MLP neurons of a small language model. Each row is named by its layer, matrix (gate and up: input weights) and neuron, and shows model dimensions 176-271. Each number is 128 + 24 x the weight over its row's rms, rounded and kept within 0 to 255. Numbers have three digits each. A neuron's up and down rows have the sign that makes its largest values positive.
After each neuron's rows, "fires in" lists the words (lower case) most often at its 100 highest values on Wikipedia text that the model never trained on.

L4.gate874:149154143156105144154161128112188132109144126129160107128082120159160113103126128129102115113079163142128156117109136128139120118129095144110117135077127105131099144127119126089092130134136147153139089169138119152165138107173156112162129131146149090143124166085163113130103115126061132167
L4.up874:122095142155148139125095159126104116111168134127103121111099113155120124120118124111163133166132180124135126162151147117140140140132124131144133149133129115125107139108165135146122108143174163134101131128117132117099152146158165151131164116088102150113137164150132194109153117135161099123
fires in: "as"

L4.gate1546:109133108119134116078149135159181088132138118160171126123132134125134126104113090095164101116150146110122105117174149099151106136166136149118132092113095116139168177158112116092103141111139119152101154129120160123122138134104175167071183121105109108165122088088119155163104153113147127127
L4.up1546:156143150159108137062118132154108068141099114117162131150125142105141164142117144165117147119117111134110160135121129153089120077157107134107108106084139102142125096130160105127170112149121105124152127153092064066099124110113137156137157088107156126119139157132135106112165085115135143189
fires in: "because", "to", "since", "said", "referred", "that"

L4.gate571:128158169133084127093127157111146140144136168115144155125175124149124121155133102150115119173161172124078094088168140152148119124133122102096151175131095138158133113144140125108099098116114136114132100120115116118138109145110142118106132102174128111156138109139112147126115080125131081127
L4.up571:141138087146152141112073129147110110128143082155089138125135066132125152117109134151154120141130162117096103192145120139152112130167140153129161107162134086148116118143170102076128170166119105121188141120145128129162180133106126177105126139122157110182146114131141100156098117103148118125
fires in: "to", "into", "entered", "reached", "through", "between"

L7.gate693:147140130113116087134159134140158105128136118108125127164098104156096118119144062125131121162126128128127102132119127133102143148166094147169126139118102150106097169118109097150128096149105155133150163142139145125141129156104110105102169175143119100205123153163151130120195081105121110145
L7.up693:102111114139150114135156167140123140134117106098128106098135095102128102145122109132133136121127109143125127127145117110151071097121133121093174140146114109130115125147186090092117132100158111124129162096100135123067130149132138146113146123092123161133141115114117107130104148137139144127
fires in: "of", "for", "in"

L4.gate1806:135116143136172111145118112144129093115091094115156110116137125091172115097151153132139112140137129145155143129119101142141124127173137144098155116102099112097137157108100130115154157139149116131129145134069119130141114149115082093102114132087154152126118134145172147131055137079130115133
L4.up1806:082096149131125123133131138146152101136169152097173118102153113138159130120150130116129148122137065120128128145122178129136119113111143143148107151149152096117163129151151155102090096110139087111127129085146138065130159124124153144110141133119133115154126135139120142149148127131111138088
fires in: "to", "for", "with", "some", "s", "should"

L7.gate51:120127112077125149124101155153158137152132140148133146182156126165141120133128098180110107124093117149079098099137151122116124108117200090120119150131135122124115117131164099145082136135161110132153128110137134147149155092135108130131113124157074119136160096138073125151129161070146136129
L7.up51:165144095135128138151101115162137150119146112108135113100101126092153110121140163141126176074143126150144113165123146137128091073146136099076131179143161135108113108128148129134077113131142069126175133135124129117114148107130129088110128134116123113108101124107129084129095154107125135101
fires in: "to", "with", "of", "and", "by"

L7.gate2165:166119144134124099162148109129129157150131111124135143127144119139172141096097165133108125108147153135152138133148090104117123090143127163132129133129161139157113135137134151137171098152124082099152160116106111111108141154114139118127177185099118150194152118152124091158137102120111115135
L7.up2165:168131160114179103125173151135118094093105109128143123116147152086104091113133131132129150132139139142133107112143092105090111136116131151109149137099161131138108127082102201143137112142146150143096157146149083116066138133150087142144137171146158145170099103138145082143103147139114096091
fires in: "a"

L4.gate1669:115118104062080125141092150122142128137108095121098123126119107129129107132083109114159145091080117145074124122116097071090165133099144111103129133100146117135104159150104180137084116076071158123110165174100118173167082148123143147159122156146133137123102102096140089108141122137125145099
L4.up1669:099121145139143089124112143117113101115112110091059166168137111121106156143124144132103094118114159130118092121173106151130147131136119167160200143122097128168129127107127139123177142133122108127127163180128139172140153100124125162118077153120158135167113162127168126072178138140128155140
fires in: "and", "or"

L7.gate956:129121121128115162138146139166141131140154114137135141139146109130159139103131118105106152188154159137174101121105143100137129140164149130124135152130078143070072163131135152129170138160154148103096138135115152139122092136117127154118169114139096104117094148122124102127138107154105172170
L7.up956:110098110165122136131111142162092145134149097136137162157101131160140151123126084141185099115116134140147121160134134105127145161099146122166113172118116092157115117141140126084160124109186125154130133141163124137154103130130141150118128109123138149119155084108169125171097144112106123184
fires in: "as", "made"

L7.gate932:109088085143146144132122129123149112138148122133121170120112108128105123142126090145133161146165130132123155116111160139077089129125138150107132117117106129146122092136108120145120128124080165105125170125124127131122143157114163142124100163154139157116154141115102108140129114167140148127
L7.up932:152138152152104131120157142165127139117152086134113114098104128123140113130128096124152150156160203096128102106128144158132144137138147104120150120121101146149133142149087110117087117114144105148139158143125140111114129111122147168123148146109102072131123087136122108089115152175147087131
fires in: "al", "the", "of", "kim"

L4.gate229:092107125085131124121119145149128120137162099146118150099189117172122124186129154121165163131113150127133118174164153180145166133113144153112126160124145092118170115165106120123148136094092129143153164097129148153158175170140104130142059113111093133176171078122122128113071138122137140133
L4.up229:113183111090154133124146150187131134129142132111152105188142153134101150093169141103143143129160125149134145116142140127116124095105129169132155169131110119101122133128154126138108107113104099118128122148093114142136125142128141123182165104175174104129146151127120140127120119130158134135
fires in: "from", "nassr", "chaussée", "and", "s"

L7.gate2259:146125144134142123135130125112133159124119130137112106129123134123153139121119142124131129143172143112127139123095160123096091156172118147146113067124148105087135120125205145103100132168111127132116117116118113140135146130159119153125094103119172099167138116142094173104110112127153141127
L7.up2259:147160131162184141127135135133126099137111169141167146143124126130127137147125129156098124067127170089142109167142153129153142129118128101131152122097117164108145091168119107103166150112160094117111148126126076108124143160113166148164140182132098132087177126122153120119080136138095119149
fires in: "on", "of", "along", "across"

L7.gate459:137159122125145106127102165130131111173120101127098152073127140116124140165082131050123147119103128120141134103141105125130106130165130131113133144179108104154116170148135114139131153141111074108139142160116131151107132143134154153160134164179130129131165118157114171113138116158153118089
L7.up459:120105140149153149121152096137148137154070106139103147079176184137147096129156161115142105098107113125175094127175135156105108118126117116166131108141153125104170117160130094087114162102107120119100133127080121116139122107112122137152125148108102118114128112168185130116130131173124169110
fires in: "on", "t", "to"

L7.gate2168:087118147118143138091083127135150118118123150137148166104107150123135170128112135111149120116130145129181159170111141153162158149131082165103116148106101135119155107143159145134126145136127133094126142143131117162117101163134147104115159153081161116108163128127151129137127076123126109142
L7.up2168:091153124140138127142122182142124118107107098183134109125160133105106136134120135130147130098138138150107098169108123144157119120145139144180148127112138131112117163129149128130103155110168136159138169170066159096115105131161111123146110146129150121156125126083123163150162087151117109111
fires in: "in", "over", "at", "to", "by", "tries"

L4.gate712:125093094125133135125128111165153096144119121125130087157132154122133136112151129160119161124080177100118105112168071124101123145129111169122153162162108124134142121166093117087168140109162097120122117158080155103101100147128145111155144128160124143169133158105156115139171104138120081109
L4.up712:143108143151104098108147090125183133105137130127147155120106174144111126117113150106121112140138165114151137120147123134075114112126087168094066086137087071103165131138203137134108150116099163103125143112129118165149133174150111064140117126126115117154141151113104138116163139114133090142
fires in: "would", "as", "will", "can", "could", "should"

L7.gate1339:130121131139090173105120157129200141105164119116151144118137125149121146156112146137088147138149160075080112155138140182138155120136110147131088133161119117148172126119131156124148131162109116111130116134142144152123148135131139153090108137124104100119078145127155123130092133140115098098
L7.up1339:177104129128147125157116107160173087112118122119102120105092146147129120149111102138149137139140139163116150100150143126107102104127120111132081119128181152138151115109118143146142135147154123123099108142102118108135112139138098194126151154119120134123125111149140151107154129094126083108
fires in: "to", "in", "of", "their", "the"

L7.gate254:115146142117081188164128122092124110111096141128123139146139130135121094146100101159107105132104125096113119119151126099117153100128153143128112149098106112165133100115152112124115114162130138119131151144143130166126147099124157154152143137106122092145098134157112129160105124107160094122
L7.up254:144113139112170117164094158155101113124097120128137134108191143108131096116102131138117110145143157138124156199108127144114127121160114132117161132099112135135128151117120126152116109096175141129148129120194120111082175112156143083113133143091117079126093113106106170115082152128095121095
fires in: "in", "for"

L7.gate58:144090130104093123109107136145174139112145174124106145130109133144102130109099137110133137113107137114137126104124150158118154182142129105092131123129137118139094139158102118123145164151131107106120118117143180153131181142127155139093118112141113142148117152091119094130158113118154162123
L7.up58:150076096106122160106110128121117153140136108098107098119094147124155114159127120161129156099130143135099127124119134148134139142110114166131079121172132128130143148156153088134116175118141166111113145152110141169190120182135154129098129108183140144102083130126121119165150124086132123121
fires in: "from", "of", "following", "to", "against", "by"

L7.gate915:188122091135110109120131153132126141106102113107131103123119141126149104151128120161142136124131170116129079153146161147155136122185087118084135142162152124115159157115095138171132125114160106139169141161117128144132120134131121123133094123110097142115110128167121143119137138135149118128
L7.up915:116086109091159175099184166171139130142153111131142127129098137155117123118158103122169194111118115136120182113138142107141095133127143143158133153139165148124084136155132139100104110149131134138156166143107139100128155094173130134119112104087149146130085098121094162151140141106096171107
fires in: "for", "at", "from", "below", "on", "him"

L4.gate1428:108167087142128154142109183133127149104176105119136129185158128135120120205111108110167112154164130148074092137154138116126165149152146079097135115125123184135136119136137088127088090159149124123125162111108126102124120123151093146162181132117120123133166121092130093099111096143122189119
L4.up1428:157130118153152126100126111120173117112153107123114109163141179090088123160154111132153155132190103120102093120117159123127144118084122072135143148123112168121139128089149114126126125152133142138137160095126126119125094127104082095127146142121123126135110160098162109124102152119107119107
fires in: "of", "and", "a", "in"

L4.gate729:144104143132100098135121130147151147127123128109133122110178162118121133175111102121124130103161161106121116099140094114174110170102145149129146143109116141103118135102220135131142091151106154118154094148140133161122144127146129128114138119110118143111117122104116131174091154148121144084
L4.up729:131154150120131090119061112146125121129108158153109147128170118108155117100135125129118139140154143112069126083127137101120135113125144156104102080105178059125130122153135145114121167107127119131171103135126142105146094142143111102142121140125164109162087101132163121170127144071123160138
fires in: "in", "end", "after", "summer"

L7.gate630:138151164164125100141144138117096089153146164166134067100168144097127150157119156073172151085125162109110156121116097097121112133086154114078121125115123111118149138148147127136124086129129058130127141117120109114153116179171174123123109144098120142103118127120162094164149145153112161107
L7.up630:136121150116100102154133173149143144125112147149082156129071103139141129188116130164070112103099099149114126134167096097129122110122187098118101115126150100131111132110133105118157154120088115096121147116112102122143093123109096064124114109106120118120111111125107124118104106108129119130
fires in: "most", "and", "more", "or", "less"

L4.gate770:120137095135108176138095114132135098151124149150125120131123115141177118067153136157110142143149109073129090112136127101109144135128111120104124101130113193142129154156108132134139127123096146117117128140093102112146140156167102161092116202124154134147114170125153134142112140147166135140
L4.up770:119141149114124153117097161146133096107143088115111096129155153119121145083111108106105095141157122133112128147122115134108156116139112117120128119126085130113139133126112136134156061157175096149100144144129127154123093121121102085153122110122135122156149148115127138122094137156101144137
fires in: "and", "for", "longer", "or"

L4.gate32:198197128108111152098112086127132122157119138143076151091144136129094084122101134160145159165136138097137077159150092066093137170121093145096118134130128124129142140138119123108122127138102138110143148108121103157130180129160134166098124125140098135135104087113176127098117139111137144144
L4.up32:143105108113126159075068121157137125156130103128145088096127115145142109135142108158167168153105131112124098139152074089081145107079136116113108144121113087100120147131127115090148094109108128113111142137099117115135134121113142159091117182078117145125102118145117122142140115083152104176
fires in: "and", "who", "which", "having", "with", "after"

L7.gate405:112090121158120142117143112148158160117170095167111098118110151136149142159168143126130159150141113185080146145127133092123135120167132145094122143129131100104127124101103119107150137080155160076111149128133140100116165103128141126102137159146128134209147114147102105127124097084169140117
L7.up405:109119138165117145109122120095131110100138144193122114133129110147126147128121113096144154157083080158135129121123121110092118142092108114110070105116127121123150119151119161132106109106080130138137096094134084129107155136143130130104110128112103158135071139154134094151157154129125142160
fires in: "of", "the", "in", "at"

L7.gate2247:145105072126107109123106117155151127123157145119118088148143116134117121126100143131177102114116157114128132121130142118156119153115148117127084099163139119149168097122150074140107131109147124122118127151123148162115108145134135127099105141151145098119105113126082110143134116129174142133
L7.up2247:158147087135130134103120098116119124123130097125101153140113151133115167103092140115192117151123169169143128179119162129152115127174105130106136128113149158106122129159164123151123147138141062129158152146136143163099146154148140139099123087149122117144147115059146135118083132137150124177
fires in: "with", "on", "of", "to", "at"

L7.gate2273:122131132140134102115147140136130089129139104151179136087127123102143161151097129091134136110107161118089137122131142132110100133139159119090122083125138119128119127124129153131113102129132104130118120102141138120124110100151178153169138111115129116118108094132122096168153100110132189134
L7.up2273:139157144156135101151114187125155105112137137122165140128091155136173141083121125151068079107142178141118118170134092117104139120099139104178135134103138140123136126101121136156150142082147151140134100141149135090111169106106113110147141147120120081170153141130125118092132101106117157177
fires in: "of", "to", "with", "other"

L7.gate1276:151155134153148162107089088181116099141107131106147122161138060108110154132081138132115093100128157163132136144125102090163127169149148123095137165095101126136112117183129102083137141180149099123110127124090114162172123149135153145169140133152120172134129143125118098161146109141145105132
L7.up1276:136149135131112113121159155139156113082110128117140162136122143096105119104165076106125078131112109129141134118081134132132118166151183123108127116157124131133115106152094118127131138141145121142106160097118085145132107100125135085108114134138108102164126132109154122162101136139084060128
fires in: "as"

L7.gate1156:140138089092107130099127153124073132158112135145179144108131118109121140145157106153098150121124202145152144111102097163141105098137124106138130161157152166103115158137145087121122144145155121150142134159125138106141107150134145114149112154150132129124121177148162121102166157122106126107
L7.up1156:152115110110134152121106132139137138112157168115104136150110104128127110123107102160148132063129081122136120125147110130115124088139144186132074155148126130129115145125110149116096153141117141115104123154118168111155106173114156094146111116124124133124098125103186133114183115111186134121
fires in: "as", "years"

L4.gate1792:150191125139142096163152146131192135113103112153096147101145157165116121146111124081135142084104138112098140121129145100156130113128146155126159115108102158120188107158123109100117129152156103126106125157173116140128119146128190147147126120133125110155150068069100150121116090104146141118
L4.up1792:113161139176146103125140120138123111088135113132140188089135132166141140125116131139087128113147129127153145079109182153126169151127170106117101169064089149098133105129085149142068088152105111134122165089165154132144153162157168124168117160160116121181119147116129155110150139138142167077
fires in: "of", "the", "in", "des"

L7.gate478:132076133149103142165141091190144152136121152130098130123147106141143107156076120146135120119122154118123108087138167123126124133134115122090158155162134148085129123156080093157157195152109135124130152142112129159123154173098117133177116091137118129136171157123161126183170104133131135114
L7.up478:141125130152130146147097109154127144148136116099116119134122160096156117152146146099104135097136134118114130137139138147089101187124096119083090128103112125099141141105124146143104118143152157122151111130143093116100171158131107175098097135159141177134156092117148157155138142181129104117
fires in: "was", "from", "is", "of", "d"

L4.gate2031:106118109125088151156085117183121124152118130135132146113133125112103114125120141124121127165144165129085100100166117132156120129096149140130105125132098167133161122136180127155160155159081129116158112144108088150132105185103106155164148094105170127138111125124119151123138153160099118124
L4.up2031:083118103138105131102118115129122077104136142100139165105101088121134166151120089169124130161132171134106105137171153106137083152110163178138136147130129148145122104114199147133107105145136137153146131102120128099095132155094144149112157076083131100161127088139134177128113134138076104130
fires in: "to", "in", "through", "served"

L7.gate723:098171143093118153135123141139102105137114130091135128146158101106129134108133143113130121138183125141137137094145079100127105133159113121127107128123104120086117180103157087146119163121107117114139120138038124144139118169152115146111114124142151137143093166110100127168185135133152143115
L7.up723:130118122143143091111089142166109181099137090106137129087153185115134116155109087151159178159129135140122110129169186152134147142129103171164116139129141127136139053126166159085108135082160140144148126127095158115113110146128135148152076117139121108130128082107119087136131127108108086134
fires in: "the", "in"

L4.gate2117:130162124144129169150091134166124122157102088121114144140152103137131138134095098121136153108132106137123099144136114143143112104146107121088090133114109140099134153160128096082142106174141090122115120126156134148150140143152127129107136088125147143165143119118177135097133133163157123077
L4.up2117:101165096154155169145098181133109158173127119114097151159156090097103150103148149075155112118092143110142132154079128168146116122134147113121162141158132141155096132164109141139140137115133139107147113087204130112110120091125169140164123095119117111085145149103173131129110118120150168137
fires in: "through", "into", "in", "entered", "entrance"

L7.gate545:131123109145130086096157114139190114132143102141170094130152146137148103141158166122135130156140132105099175117128158167082145136091100161079115110127101169134171120129140112121100094110167110110110153171147121120130111145116140128141120121092177120135119104141094123117102119119110097148
L7.up545:174130181137122138105108119153137150124102088147121185126136138185086139123118119156165120151128132161122154146170177124111113083149147131112114117077142129163114112116114092140108075130096109151145122160117058081118145118156169130160135142111165073137080122120146134146090153152173140097
fires in: "of", "his", "in", "her", "5"

L4.gate17:158161120117109151139108120118103102125138096153109111105136106155132136131097115098103138161138168152129110166125118125149128134139133147160113182149132111101131158105115089111152102140111145090121134106141124101142105128123127154142090106140134126135161105126136093102147145091140109153
L4.up17:171121136142159145100149136122157153151102110138116069102100132109103137094127173111128144168115132182139129159124119135148121148155159110104128136097126089119101103134131131128097106088127123146111102145112102104133151146112161157119124140108151100119149126108154119139141135143138124147
fires in: "of", "own"

L4.gate683:119186123132098178155130112123149156123092087146115102120099145107160079123134123149166182133144124087101133127133146137081158124095140112102152163094133171122121138128134147149119079138121081141174133147163106174162151163138112124194137108152150135121090074111127158120165127153167117108
L4.up683:143141158125127134107134141135145160106140086117155145149190152101116134137151149132160161099116128083118134134173088146126076153152130100141161108111137111152121127118155109143122108110148108112133128116138122134159148142121120134126133099158071126110112133118089155132119156098136147111
fires in: "of"

L7.gate595:153162098136141145052115111149137155161123124133162171126092117098143142122098170130134152103132161131102151091099107125156157080163110163108142146090099098158163130143108148087151162143132142061128149146102160106102090135170169160130106095119183140184132106160139086122120106149126099119
L7.up595:144104107161123072128127108147127134134115111139130126138140120143117117096128126171140121095110144169133108130145158114119142143171128139129125079148171115088095118082111133134091132151127116117151138126141128113128142115111136134129147112148149103107136089162106119160117143107168141128
fires in: "before", "in", "to", "no", "after"

L4.gate1640:163117125108121147108105125124152075100121111109153114154103120107113142111146134126153111107126128137093130142125117130099135139140153124123144116146163109129137113104142146123126105135147139138138203122131143158118168138135181147131077144110080101145086119125144125185092144151139180116
L4.up1640:135120120137106095151144118124133111129162124148120144102146133128134134151146157116129137166133127099111133066117153142128164108135113116136128131103144129101150155156150105126136146142105181123113163093064153147142122136155082149164109111162124125142137174133121117096127127132135126155
fires in: "and"

L4.gate1972:143128092177117140080134120166165149208119151130132131089172152145134123096173160116172145148097163156121156148150143110133113086150110119125142130128111096165169143117098148124134135120131165136141133186127113151146143116112089104110157132139128112132148126129116137144098119154093116130
L4.up1972:129105121143163147102102144169132128131103128128114135122120150098140152141142108127128131141128139102095122076148131111137116125108131143130132145125129126105083148129165086131143145109154144151127121145074165148168151093110120138131112147107145102144097164139080133136150139115122116140
fires in: "that", "to", "when", "where", "after"

L7.gate60:098138120090116135140163076149097183143152165150119116134176148098083111155110129092147145108101100103107146082103119120093121079133139084064114158114130125138149093119092153134103156148131107076135156092130100128133094097147147167123114130134129145111131123110114097123098121150139169126
L7.up60:141112154117146109148140144109126133146129120149106128106137124099110153118126108113128101151140131149096131140116116128118145140153132144147145071110132105110128130108145106148154138151104107133130088132147103105085111189089158164157098174117183102096090085113130150064141067153162095086
fires in: "the", "of", "both", "all"

L4.gate1590:118108148139105175162160143161156130139149149135112118103144105111104164138148167077142091057134190135110114129143174109147120137123133114082140141124102122122127117099114126116158102146176090119132143116133148119102114165125152118158134114110133124186136124136126125111084117093168116112
L4.up1590:114128134117089160132127143120170146139136146124147113128108165158157109087111154074083157144134128116126167174111118089172140125146095118152140101124109134072147138115136101109090085119092152132112150134187121145081156137144139114129129097142152147121160113110120115130072121157159136136
fires in: "of", "in", "on", "and", "to"

L4.gate8:132106137110142150117116120103135106169146119170131159162144143147128127118120122130167135164155173167117147121138104129145109107153142117081140148110156123140167146111149129090099164114137121107138129187117124165108091148149114123129091145107132111130131163166147162093108162107174122133
L4.up8:155137068137071149148099164166123152129139128162131159115132105080134169148115129138149107141138145134109103139111132170096075116117108174114115089118119138159147145151127146145107154143104129118175117140101124110144121088115126141128169140069106092110110108144119098142130112115113133150
fires in: "years", "began", "early", "year", "season"

L7.gate88:139137134123098160131130135137087113125112151117085124158188091138105137168119101146132149118116132136130125094110119127143174158132137128098087172117144153147177149131112145156136121118135197088128116165077127116140112143114129124168105142169142128151152156135142103111121149160143173105
L7.up88:142124120114167142116138109113132084152139165164118157118110128129127118147143133144136150096102148169143126155123124084118104084138146137118084114163131121125111131144122123114158139126150119129128079146125163093121147154119137130113093110145141159129128115165110134153154083117119116128
fires in: "was", "to", "and", "were", "is"

L7.gate1745:173167161134102123101136133138174111122099089107132116121135145155108103136143121135137173127112137081098138141104133130135096104140131118144061146140113120125153092119128119142129136179168107096084138117099160125145134142169147093128142085109106152167136088147145113121122174089154118141
L7.up1745:146142132129128112136128079178149145084126176124125109139128124146123125132141146118160121155102142109155128134104127151178094098133123103167086117165130167104111158186153104107097125188135106129132155121149134143139110093135141094115108090129122131089148132112125134173144140109111104166
fires in: "of", "to", "for", "by"

L4.gate1533:124117121143201132095146152144139110137146138150132094150110159078131157123118131124136140129125113153158109118118113151113099132166130081131149129090112104109157101095149152079100117134168127128107140114132100152130108120160110101119143121162157132138141106146114100093130148128115115134
L4.up1533:114157103171153099148108110141122187124105120123106122132112097127106158132151165133110126156130137135124154142105145144132143091161114179096094129127175085088129094130140139134110160112114131130144138139133119096109140125179117135166127140182141111163130145121138093120166110116143145127
fires in: "round", "appearances", "to", "division", "in", "top"

L4.gate1417:183201112150128129085110085107178102121123085186121121102104115123151158180095081169138152137153106166108101119138130176107139107187158181132137089124138139144139143141114138125099151145143119142149146164131112105145128137134138156120172113128157134125109112127129133131148138150141101132
L4.up1417:104112113177085138126134142112146109103137123122121104125116145120106155118119131134152166157181116153129124132151129166096107131133149178121134110121111085109105116119151180094127131104110161131107140093149111124170155096103170123115138090114150149130080144156117104137081129142134075119
fires in: "it", "before", "after", "he", "she"

L7.gate433:122105130156127136108104154158119095152110107136134127124181129133148134131139126110144148148180152134131136115153164162109104113145135136112101161145151095115115147168146108119096123124138095141098109058150117171097157144149097102111169139148109106062128129123149095160101156117134139142
L7.up433:104111118128109119106177098149158111125090149124137159168127148116107126129094080095145098156105123134103095136118147119112121111135110144119081155122132116161121095127115106156144130117135116136151148125132148144092185121140140094136107094135109122133138074106135190137126114121083127154
fires in: "to", "for", "of", "2"

L7.gate2196:109132156103116139166135168128118129145080150134147113141109099141161155125132081059132130111112139110130145116155101113119154088105117094141155116144131110131120139131165119120121109138125114102137118133138149113090078132135155180142102145133119167135068109123138118123124119173132131105
L7.up2196:074123153075132090148082121111141140135149081100110122157112146140102110143132115168163145141137137154087136083150102099106100111126119123152075126098120110129125166117092118145117144141166146133133105125136146116130118102100110106180089134161123171161132156139140120134135149143116106129
fires in: "and", "or", "but"

L7.gate1513:143147134087095139119134125099167113098120136124078111112106117137124128145138145142144152138135140099052142049137101145089117128147120135139091152145108124095170139110144170123099089177118131110149178134100140134137085141175087121127163112141088145105125172146106101159164151118132150133
L7.up1513:126135191167100093168107139111148119074141173148116128139104179126130101112153152111132131163151122159147168194136147146120164114171136133118104124094176086118128125120142090133121133161134101135130112136123115091073132155153134101112136115114149082134127115135108109128099129120144164123
fires in: "to", "for", "would", "not"

L7.gate1144:171108139136141113118135069109156131134159115148095104136127160100119164137135140112161131094127139166120182168079117100142101157133095127121125154071156133132111102137165126117065111140162092119124144118158138149124125168136128130093148118090128123159132100099115121171158133169133090108
L7.up1144:113092124143120128116148152160146127099140112096106126117141110123106136130170133114119124139147145173120151163117138132087106110126105119108152128158108117075118109137125131134159132140129121126127158176129100127103129126100118142154113092137113118154129119066094129121142124162114125091
fires in: "a"

L7.gate214:090171088106125138128146108113136117116151133129155150134119130113128126147138155115097151087113145117118138065168097119106125121148132095170133147124144103118099182154095106149158113105100163093116139160088077167154159101131106114121150112147099143129125114137102099108148097120087142153
L7.up214:103119166098159113110139119120150169136095125120130145111140155117122187143151152163167151123084139189134146127147134126117138128160166137115163150157147087137141122102104170068115167082116122142139127159157120146165185142127153119139114114102134113145107090082092105096108110146130161154
fires in: "as", "the", "of", "became", "assistant", "deputy"

L7.gate1765:179118131104129096128149068110139137111128108116118096132107107141128070141144142101132143122111130134132093096100122134140171127121067120121105136137151121125108140130113043121101121087120162107128136122138129163141149112112096130096154146131119146138156142160100161154176128156126162117
L7.up1765:156177158168105115107151108089122112110120128139093138124158107091097109175166132123116111106080126121161133127107171129133115115119135129096089127102174106137116115105128094122106172097106099119121160097138094137118084093104133120074118128153110145126133153115175083112129143127079152120
fires in: "which", "this", "one", "a", "what", "of"

L7.gate379:126153144122133116145108168125137093112143142139159099126127145136135128156158129166121162129098099145161166107099106149096142129158106138162176107153141136116162164130137091106140135166102142103130123110136131124154152143134151127117144111088126140086121112163151096129168165101104086099
L7.up379:108102070137156137091140083144124089173099130109109119122136125102148116123121176150106163168089108158113162105139156125145107146182122112149142136087148111118126112154129133114122110121148112102120150111146133141131115134129136163117132164148168154140159130162127154098141090118132148151
fires in: "to", "for", "may"

L4.gate1128:134143138130109157121101131154121131159131114094119160130157124146128128115120164136130126125144129128149114104157149153176172191159132090071150115139083153076157153146157141126106138148141116122109102169111078104095152151158127162117127096135133102128101116109103135126138118138167138168
L4.up1128:085083178088134122080083133111130124122085144168142129127158111130127155120148150078193111138143171135162163125149146090130136122177081173120133156069121133156131143153117110108121128077116147126137116123150149128114110130148150170114099119112123098135071112149138146134112157081135125119
fires in: "in"

L7.gate151:184093124137134123108138119109143143179165059128133146129141092134080109145124170141142127113122145143125144135154158135140136140134151166149141156129123102130112130131151113129116134149125129130142144132127091084134093157123115147131100122131132095102125093111109128076165141168126121141
L7.up151:153128155131092141179094124141142165110119123138163110121142157103123094157142116131120145143126135098143154094119143150090110153203135147146144106156154098087117103098148131131061096133161161148144144145096109152181107118141127113123103123109110142164108134137116157107137150108123119104
fires in: "he", "fij", "i", "idah", "to", "she"

L4.gate1410:134117119155076145098103115147140075168125121143095118160127166114116133122110125126152143102159115120130134107120134073089118151157149136118176117091120112113124140173157140092134130140105123148128143140101147140163172198125133150133131084134129116151092112085153119140186133149166106181
L4.up1410:120093125155127141112106154126109088160123124108105115141123131135137133090124104125101144137133137108110148183100121138187185123181129157141081162121136115098114145133156141153120101140132139124095099119104131151086139127136146093145152114134148132123144112062096108145119130117091093103
fires in: "for", "towards", "on", "into"